{
  "num_hidden_layers": 20,
  "hidden_size": 512,
  "num_attention_heads": 8,
  "num_key_value_heads": 8,
  "head_dim": 64,
  "intermediate_size": 1792,
  "vocab_size": 32000,
  "hidden_act": "gelu",
  "norm": "layernorm",
  "norm_place": "pre",
  "norm_eps": 1e-05,
  "positions": "alibi",
  "qk_norm": false,
  "attn_scale": 0.125,
  "bias": "none",
  "tie_word_embeddings": true,
  "parallel_block": false,
  "init": "uniform",
  "init_std_qkv": 0.0287,
  "init_std_o": 0.0357,
  "init_std_up": 0.0411,
  "init_std_down": 0.0411,
  "optimizer": "muon_hyperball",
  "learning_rate": 0.00825,
  "lr_mult_up": 0.729,
  "beta1": 0.95,
  "lr_head": 0.00528,
  "max_grad_norm": 1.0,
  "warmup_steps": 200,
  "schedule": "wsd",
  "decay_fraction": 1.0,
  "decay_shape": "cos",
  "final_lr_fraction": 0.0,
  "batch_tokens": 65536,
  "max_seq_len": 1024,
  "doc_mask": false,
  "train_tokens": 643800000,
  "max_steps": 9824,
  "dataset": "wikipedia_en"
}
MLP neurons of a small language model. Each row is named by its layer, matrix (up: input weights; down: output weights) and neuron, and shows model dimensions 16-143. Each number is 128 + 24 x the weight over its row's rms, rounded and kept within 0 to 255.
A block is one neuron, or neurons of one layer that tend to fire together. Before each block is what it responds to, as a language model described it from the Wikipedia text at the highest values.

Description: Indefinite article "a"
L11.up628 [128 134 116 134  76 116 129  99 122  89  93 114  86  95 104 173 173 165 104 202 136 121  98 133 108 160 148 124  69 132 171 148 149 116  94 125 124 118 101 119 129  86 122 119 118 145 101 155 121 111 107 130 137 111 154 138 112 133 139 106 118 114 122  80 130 116 120 175 120 156 127 103 133 105 127 135 112 142 112 123 161 122 134 147 197 140 104 136 153 158 146 121 129 144 127 138 153 113 152 172 117 136 135 124 153  69  98 183 127 104 136  71 101 130 127 121 121 116 131 112 137 177  90 118 147 105 185 109]
L11.down628 [137 120 109 143 109 119 141 112 113 118 158  78 165 167 104 148 115 161 149 142 130 112  97 108 148 136 146 148  92 129 136 125 107 136 124 105 115 109  98 127 132 133 180  85  79 131 106 148 125 112 151 101 127 135 147 122 114 129 131 114 191 130 138 185 140  92 136 172 143 165 130 108 110 127 134  91  90 106  85 146 130 148 133 121 102 136 127 173 149  95  91 137 130 110  87 125 131 100 146 138 148 146  98 156 134 159 117 146 101 144 126 137  90 131 114 142 133 132 133 140 131 151 106 141 124 121 164 121]
L11.up1013 [112 119  84 146 101 110 135 104  97 146 157 147 116 103 152 146 106 146 150 153 180 131 143 120 168 135 180 138  80 143 135 100 126 106 136 158  87 100 120 125 191 138 175 139 109 106 161 113 143 129 152 131 127 103 156 151 170 114 109 111 149 135  89  84 168 183 134 104 134 103 133 133 109 121 166 153 111 125 127 114 158 130 141 179 123 129 126 123 122 156 129 100 133 127 110 135  88 125 131 113 128 161 157 137 102 157 162 175 177 113 115 114  79 164 117 151 132 124 109 112 153 147 137 121 128  70 143 141]
L11.down1013 [ 84 139  89 130  85 101 131 149  85 110 107 132 116 169 109 121 101 151 173 161 133 146 142 165 130 180 166 146 115 133 130 140  94 148 111 134 153 120  96 199 125 126 135 127 104 163 147  78 121 152 115 119  93 134 135 140 146  97  92  86 128 144 148 156 120 129 153 119 135 133 131 103 125 171 119 128 136  83 103 133 120  98 142 120 148  86 117 119 121 122 157 127 131 136 132 132  76 121 150 144 150 148 126  92 131 164 148 126 129 125 176 146  96 117 203 134 116 162  70 113  85 107 143 100 127  92 163  82]
L11.up1117 [119 102 149 101 151 133 135 156 110 168  88 129 130 138 125 108 162 164 123 154 131 123 126 147 150 124 133 128 126 136 118 151 128 141 114 107  95 153 116  89 111 141 125 138 110 148 121  95 139 147 125 159 132  91 129 121 117 119 113  74 150 114 111 130 136 175  78 154 118 161 118  54  97  82 109 104 102 136 122 182 126 141 135 137 145 135 163 146 100 121 125 113 138 131 133  84 150 121 115 160 172 149 113 116 138 123 105 133 121 114 155 136 131 114  94 117 124 144 128 133 166 148 108 142 140 135 175 107]
L11.down1117 [111 105 155 123 154 112 138 112  71 156 113 112  91 118 117 157 158 121 125 146 169 137  70 118 163 143 117 134  80 122 145 143 126  98 111 107 158 138  81 151  94 128 142 147  99  85 131 117 140  97  92 170 169 101 133 161 115 114 116 150 138 162 134 142 123 117  98 127 125 115 129 124 174 149 129 126 109 147 123 170 135 147 112 138 117 112 158 170  98 100 145 127 149 121 121 109 157 150 167 141 130 151  88 110 128 174 108 118 152 162 159 106 184 121  83 146  98 106 132 123 145 137 124 125 145 122 169  28]
L11.up1714 [171 109 111 176 133 139 139 118  78 113 132  89 124 129 126 115 109 113 140 154 101 134 146 150 162  99 134 134  95 142 107 121 144 114  84 157 159 134 131 176 118 129 168 125 158 147 102 126 158 123 140 140 143 132 165 154 134  86 115 109 154 113 104 136 132 158 153 159 119 164 131 114 145 105  98 157 112 113 163 135 145 125  99 133  85 157 104 131 120 119 102 108 148 165 112 162 116 109 191 127 112 104 127 143 117 148 146 169 117 127 110 102 140 121  91 174 125 124 127  99 168 151 114 154 141 120 102 146]
L11.down1714 [143 103 101 111 108 112 144 125 144 129 135 146 102 127 119 136 165 107 123 134 169 141 102 108 108 122 136  78 173 102 139 113 112 128 117  99 136  98  99 166 152 123 128 141 116  95 117 184 129 128 110 158 102 147 156 117 148 153  92 164 132 103 126 229 121 103 113 121 117 124 113 144 110 142  92 110 133 103 135 123 134 143 123 102 143 146 103 165 109  88 126 131 136 163 137 168 112 141 176 150 141 129 135 113 112 119 116 138 118 137 132 110 144 143 163 135 128 107 115 119 178 140 132 147 141 111 147 142]

Description: Of after quantity nouns
L5.up233 [206  80 148 139 136 101 152 122 128 112 146 138 134 160 105 180 124  96 116 127 112 102 144 149  96 110 172 136 132 105 127 133  92 126 125  96  63 118 123  77 150 113 126 151 112  93 124 100 166 116 144 131 143 180 104 133  91 127 161 115  90 138 126 103 128 132 117 141 148  97 111 100 113 139 109 123 105 150 121 151 124 103 111 130 148 121 131 150 129 151 121 118 137 123  76 142 111 130 145 107 131 139 131 165 134 142 135 116 115 122 125 162  99 116 110 131 133 134 161 128 158 123 150  73 143 135 114 111]
L5.down233 [147 133 148 128  96 110 155 137  95 123 134 127 168 142 115 148 118 146  89 120 117  91 186 156 124 119 182 139 144 142 118 129 116 123 112 167 144 110  75 139 139 167 111  86 100 123 105  93 150 124  83 152 111 132 106 131  90 141 145 116  98 121 131 138 140 107 153 140 157 136 133 161 104 151 133 158 156 117 126 120 105 138 181 134 161 152 129 132 127 114 160 122 106 114 108 164 105  86 129 119  95 172 129 140 118 153 131 140 114 126 105 165 111 133 148 119 153 143 139 140 145 121 155  78 125 146  89 120]

Description: Clause-boundary commas
L6.up494 [167 162 150 103 131 120 118 153 128 140 146 139 130 116 171 108 157 161 122 149 162 143 156 115 105 113 117 162 113 111 134 141 147 147 134 143 125 122 158 122 118 145 152 116 138 140 111 179  94 115 125 137 119 112 114 152 136 118 122 141 137 111  80 128 127 109 116 176  99 139 142 113  92 134 114 111 149 132 161 142 133 120 147 157 140 148 131 142 122 164 106 107 113 116 149 114  74 144 115 154 151 158 126 174 109 121 174 124  98 121 139 146 154  90 164 128 118 148 148 115 137 138  93  93 168 169  91  94]
L6.down494 [117 119 168 114 114 112 120 114 104 134 109 134 100 113 143 186 148 126 140 168  99  89 113  98 118 164 126 139 150  99 138 124 120 124 145 101 105 163 136  95 174 161 101 118 168 108 123 132 157 106 131 119 132 165 158  97 110 132 125 131 103 134 114 120  92 119  92 129 175 146 121 133 135 137 121 137 118 141 128  93 151 117 110 189 125 132 129 111 189 137 127 119 147 143 122 144 110 111 138 123 100 138  88 141 135 130 110 128  90 136 191 100 129 144  95 124 158 141  90 164 180 172 146 157 128  89 183 118]
L6.up685 [134 111 146 119 119 126 125 144 117 145  51 112 126 120 163 138 149 142 154 118 157 133 141  93 103 122 125 124 156  81 136 141 136  94 197 126 135 123 126 146 119 140 121  84 118 108 120 181 142 116  94 148 122  95 100 100 183 150 118 137 151 108 119  98 109  81 138 169 125 122 108 137  92 171 121 102 159 128 133 138 121  80  87 171 100 100 144 166 181 120 132  87  86  98 148  92  69 121 125 126 128  92 132 112 167 146 146 139 121 139  99 135 126 112 120 123 101  90 154 148 119 127 137 109 198 115 138 136]
L6.down685 [138 107 108 138 116 139 133 111 106 132  87 117 131 164 125 175  74 129 138 134 150 108 118 126 123 116 143 128 155 108 187 128 127 147 160 169 123 127 139  99 141 186 138  90 150 133  99 128 163 132 144 154  98 116 144 121 119 150 142 110 148 122 118 122 125 120 120 133 138 156 112 138  87 144 116 124 105 131 129 115 118 102  74 221 125 109 163 102 138 142 141  94 110 153 154 117 113 134 132 161 106 132 165 106 146 179  87 100 151 174  83 154  88 138 143 100 144 129 164 151 133 134 159 176 155 115 136 166]
L6.up847 [111 148  81 119 108 112 130 153  79 154 130 174  73 116 140 130 106 137 153 123 153 127 159 114 173  99  57 164 148 116 129 114 117 146 128 140 113 129 118 145 128 142 116 139 105 136 138 151 132 118 163 164  93 154 142 122 145  67 112  99 108  91 119 107 122 100 120 175 141  80  89  82 129 120 135 139 112 154 113 125 124 113  78 147  75 131 102 182 136 116 111 151 165 153 115 112 117 128 114 109  97 162 102 118 154 129 142 129 124 131 143 124 131 117 107 131 135 128 136 120 139 130 122 140 154  90 131 166]
L6.down847 [110 159 177 153 112 140  93 104 104 126 101 102 131 133 128 169 120 148 140 141  92  95  99  98  83 134 151 120 120  96 164 127 162  99 174 159 131 141 126 131 138 160 180 118 111 112 117 153 187  95 108 120 153  94 148 121 144 125 125 108 148 147 121 120 106 132 110  92  97 114  99 118  93 139 156 133 148 131 119 175 125 114 170 140 135 120 180 133 148 142 138 133  88 142 131 135 135 113  69 141 137 119 139 138 139 128 147 118 130 146 123 201 103 121 151 131 171  72 140 117 141 137 109 110 108 111 151 100]
L6.up1720 [128  94 182 122 129 125 103 163 138  75 108 140 180 156 147 132  87 155 143 108 105 173 128 157 164 208  97 140 151 112 122 148 117 121 164 109 184 111 151 161 152 102 126 109 146  92 133 150 142 155 128 158 159 123  94 147 135 165 143 113 131  91  90 146 144  94  75 173 117 122 173 147 156 144 104  76 118 128 131 126 137  99 141 131 103 123 142 137 125 103 128  92 132 120  84  95 107 122 111 139 111 137 151 124 120 151 143 131 101 132 153 124 127  92 123 144 146 102 142  90 117  93  97 110 159 149 103 138]
L6.down1720 [144 158 116 146 128 111 149  95 108 154 102 116  62 100 115 126 176  98 126 100 152 134 118 109 113  81 169  93 110 129 130  91 162 129 107 166  83 148 102 111 127 149 136 106 148 142 130  94 138 104  78 116 155 134 147 112  96 100  96 107 113 170 147  99 112 112 161 110 163 166  93  94 115 119 150 176  97 112 120 140 128 176  97 127 142 162 153 167 152 111 116 128  92 143 157 137 141 124 158 145 155 130 119 120 140 145 107 136 123 108  90 129 149 173 103 111 104 119 105 181 145 142 132 105  90 116 146 116]

Description: Article after have/has
L6.up139 [182 164 171 161 179 108 125 136 130 175 104 150 131 134  97 104 118 114 149 116 103 128  95 105 108 146 100 140 117 132 146 126 142 138 163 122 130 120 115  84 135  92 119 136  90  89 120 106 102 169 121 139 184 155 122 119 140 120 142  94 123 126 146 154  53 105 108 155 134 120 144 105 104 132 126  74 101 116 111  94 132 121 153 121 136 128 136 143 140 142  80 130 108 171 112  82 117 121 148 162 127 149 118 130 112 163 140 138 109 143 141 138 104 156 157 152 139 117  99 113 129 102 111 138 130 131 138 113]
L6.down139 [126 141  91 118 117 126 159 155 130 128 138 130 143  94 138 158 159 138 121 114 111 142 136 160 155  94 154 137 165  92 132 109 113 113  93 117 103 128 106 105 117 141 122 121 113 169 158 164 103 107 145 125 121 115  96 151 138 122 118 166 141 133  62  93 106 167 101 125 156 139 129 139 131 131 119 174 114 146  93 158 111 148 106 153 142 120 127 114 184 138 125 111 159 124 152 116 119 132 161  68 126 104 133 118 132 151 107  76 154 126  99 132 146 129 147 122 116 135 142 127 130 137 129  93 159 114 108 132]
L6.up596 [ 95 126 135 138 116 105 159 128 130 130 119 128 122 126  82  93 143 158 199 162 155 100 133 131  80  91 130 122 128 124 134  82 132 139 207 119  96  76 166 133 118 148 127 137 111 143 103  86  97  75 170 116 148 144 104 120 173 117 141 148 128  86 121 107 140 149 142 123 153 144 135 157 111 105  97 129 124 111 161 161 162 125 136 162 179 145 114 122 151 109 119 126 161 131 122 204  83 109 153 142 159 118 102 133  96 126 129 120 154 138 128 123 105 126 136  99  95 170 119 126 110 137 144 136 167 121 137 169]
L6.down596 [118 116 130 125 105 120 146 120 108 128 134 124 159 141  73 128 143 156 128 144 118 119 159 135 151 128 127  86 112  93 145 134  93 138 125 103 159 123 116 129 117  98 155 104 134 122 133 110 122 129 139 143 103 121 118 120 178 111 112 145 136 131 121 128 128 107 118 102 147 163 112 208  99  96 142 119 156 110 130 143 114 141 181 145 173 106 171 118 139 146 135 178 179 143 113 135 105 102  97 103 157 141 175 137 108 165 109 135 162 113 151 142 104  95 157 110 102 149 120 116 118 122 137 144  95 133 125 146]
L6.up1450 [158 181 135 131 146 130 124 118 130  89  91 116 149 113 103 121 102 103 152 111 131 125 143 136 129 117  71 130 105  86  93 148 109  84 113 157 126 105 130  91 124 171 137 118 125  83 135 111 167 121 128 122 122 151 123 123 147 157 147 127 110 169 105  94  94 117 104 131 117 176 113  82 155 158 157 140 163  85 125 152 136 104 123 174 130 117 154 129 148 118 158 156 141 151 144 152 117 123 157 108 133 149 103 127 105 167 146 101 118 162 158 188 154 146 121 133 120 148 137 130 104  99  99  95 120 104 110 124]
L6.down1450 [104  95 159 159 185 131 129 141 142 154 146 135 145 120 124 155 120 116  96 135 164 169 110 129 142 117  87 117 105 127 105 135  93 157  93 157 101 131 115 139 155 146 102 133 103 122 111 126 161 177 117 134 134 124 105 142 117 147 159 131 126 144 141 115 131 140 152 134  97 169 127 120  95  76 109 149 186  91 120 151 147 126 142 139 147  90 135 137  68 124 143 104 146 107 154 157 145 108 141 121 151 106 123 136 163  94 159 119 160 155  91 128 126 131 131 112 108 159 160 136 103 104  83 122 105 121 114  67]
L6.up1644 [145  95 152 134 155 129 135 127 123 134  84 141 159 131 131 109 158 178 103 183 134 153 115 109 107 147 117 126 117 145 109 106 129 129 106 108 101 121 130 139 133 128 114 158 126 150 125 113 130 126 137 128 114  92 119 114 150 136 134 149 163 119  79 118 142 152  72 133 117 149 148 125  96  79 143  94 132  95 148 150  94 145 106 113 191 136 119 125 140 139  80 129 135  76 124 154 123 119 139 156 149 146 124 115 137 120 103 156 132 128 173 143 101 167 117 186  89 148 148  64  90 140 137 139 127 127 109 144]
L6.down1644 [133 124 122 113 116 127 154 169 140  81 156  70 131 126 121 174 143 156 128 130 131  99 124 148 108  97 185  87 100 136 125 134 139 133  70  91 164 115 115 114 123 136 127 135 107 138 143  91 184 109 113  90 145 107 153 134 168 135 135 146 113 140 134 141 125  94 129 132 150 111 137 170 134 105 156 145 122  81 148 137 145 115 135  89 162  82 122 146 108 112 163 145 111 121  96 104 121 112 108 137 149 123 124 155  88 101 109 127  99 119 130 131 146 100 157 152 120 127 136 166  99  70 114 155 113 100 141 161]

Description: Clause-ending comma
L11.up135 [130 154 182 143  94 158 120 159 126 101 105 104 129  99 140 113 115 145  77 153 123 118 116 122 142 122 121  75 131 109 122 140 136 139 154 119 117 148 123 106 128 124 121 122  82 164 135 161 132 145 153  85 131 117 137 121 115 114 111 106 158 147 115 158 130 115 158 108 159 139 103 180  91 134  95 136 162 118 116 116 103 122 110 152 120  66 125 132 125 106 115 113 119  91 120 124 157 107 102 158 135 177 101 121 124  81 138 104 118 136 151 136 137 104 159 136 138 153 114  63 144 116 109 120 138 116 106 148]
L11.down135 [109 142 154 140 195 148 149 104 143 112  70 130  91 167 142 183  97 120 149 141 135 109 137 114 133 139 127  89 131 139 105 119 118 132 125 161 150 133 116 162 151 137 108 149 144 137 122 131 118 143 157 138  87 136 119 125 152 127 108 143 134 129  73 124 107 109 137  85 112 118 146 140 141 155 134 132 150 112 118 114 116 135 169 119  74 145 111  99 123 135  93 127 138 151 159 129 160  93 120 137 135 121  78 148 124 188 124 122 126 142 105 115  90 119 177  99 129 137 115 157 168 158 129 129 114 148  90 132]
L11.up241 [142 105 136 135 153 171 149 102 120 155 146 159 116 103 136 115 119 133 176 147 108 110 128 149 148 117 110 107 111 115 107 112 143 106 157 150 119 142 143 114  92 147 127 166  76 143 139 151 131  92 159 121 164 116 130 125 164 115 116 119 166 130 121 109 172 152 103  99  99 134 105 149 109 109 101 139 151 121 125 179 103 152 125 184 144  86 125 144 113  95 143 135  84 106 116 100 123 115  88 168 166 119  91 152 126  89 164 104 132 139 135 117 161  91 102 141 128  51 144  92 136 151 147  97 131 148 134 132]
L11.down241 [110 111 182 152 128 139 108 132 121 151 138 122 110 118 153 132 158 148 123 148  99 106 103 137 135 118 162 115 137 159 159 145 156 163  88  83 118 148 106 125 105 168 141 131 114 139  99 149 148 168 152 153 143  89 122  86 106  62 160 150 129 120 151 138 147 144 156 104 103 131 143  86 119 178 130 117 147 157 159 141 132 116 132 152 120 117 140 124 134 152 111 171 120 121 101 178 164 117 112 147 152 112 122 130 116 118 133 117 105 148 155  98 131 139 135 133 143 181 123 127 103 132 122 156  95 134 126 144]
L11.up1115 [ 88 132 114 165 172 106 116 148 152 142 108 111  96  92 135 150  64 165 139 155 134  69 148 164 175 173 168 107 163 123 156 128 142 102 142 152  95 129 151 116  80 136 158 117 134 122 132 127 130  83  68 125 129 134 117 152 133 128 130 127 136 113 123 128 118 165 129 124 147 122 100 150 164 163 101 149 165 142 118 139 110 151  68  95  99  99 102 130 163  86  90 179 133 120 166 125 139 176 100 134 162 166 101 152 119 114 160 117 128 138 115 127 127 165 132 137 125 113 110 106 125  94 107 106 129 124 154 139]
L11.down1115 [ 97 153 113 111  89  88 144 165 142 111 123 149 122 120  98 132  94 131  62 126 132 147 180 144 171 156 116 127 144 139 119 106 149 129 110 138 135 144 153  98 103 102 133 122 171 134 123 137 122 136 100 100 123 141 104 128 129 135 159 106 140 125 154 148  87 151 149 137 111  90  81 108 134 151 153 125 124 139 138 127  81  90 120 137 129  99  96 142 176 133 140 119 103  90 164  66 141 137 142 141 127 121 144 126 138 116 105 133 121 166 122 141 168 147 143 145 179 100 115 123 115 127 133 140  72 138 129 152]
L11.up1409 [ 95 105 150 116 158 121 153 129 123 128 135  92 135 128 170 134 135 153 140 126 151  62 100 138 180 139 117 117 158 155 170 147 133 110 154 148 103 164 169  77 147 139 119 116 121 138 130 149 154 124 122 163 119 125 118 150 139 145 122 125 170 119  70 154 160 107  96 107 142 127 135 147 119 119 122 144 119 113  99 158 151  87  77 181 125 131 120 133 161  76 110 125 100 153 114  71 146 138 119 136 110 140 103 111  58 103 124 141 109  98  93 127 123 111 125 157 157  96 128 111 153 112 112 120 141 110 148 139]
L11.down1409 [112 157 126 151 171 121 111 171 141 116 175 131  85 128 123 144 133 145 188 107  94  90 123 188 130 117 130 126 150 134 157 133 108 119 123 135 159 115 140 109 155 164  93 101 126 121 130  95 140 146 132 169 117 106 116 152 160 155 116 171 123 127 110 136 126 113 112  94 111 130 174 135 160 138 119 134 119 123 170 124 117 141 117 151 105  95  95 151 133 117 133 131  89 137 116 113 126 133 119 150 157 100 118 113  90 140 102  91 135 137 125 135 100 104 181 125 129 128 130 124 126 152 133 104 136 128  98 129]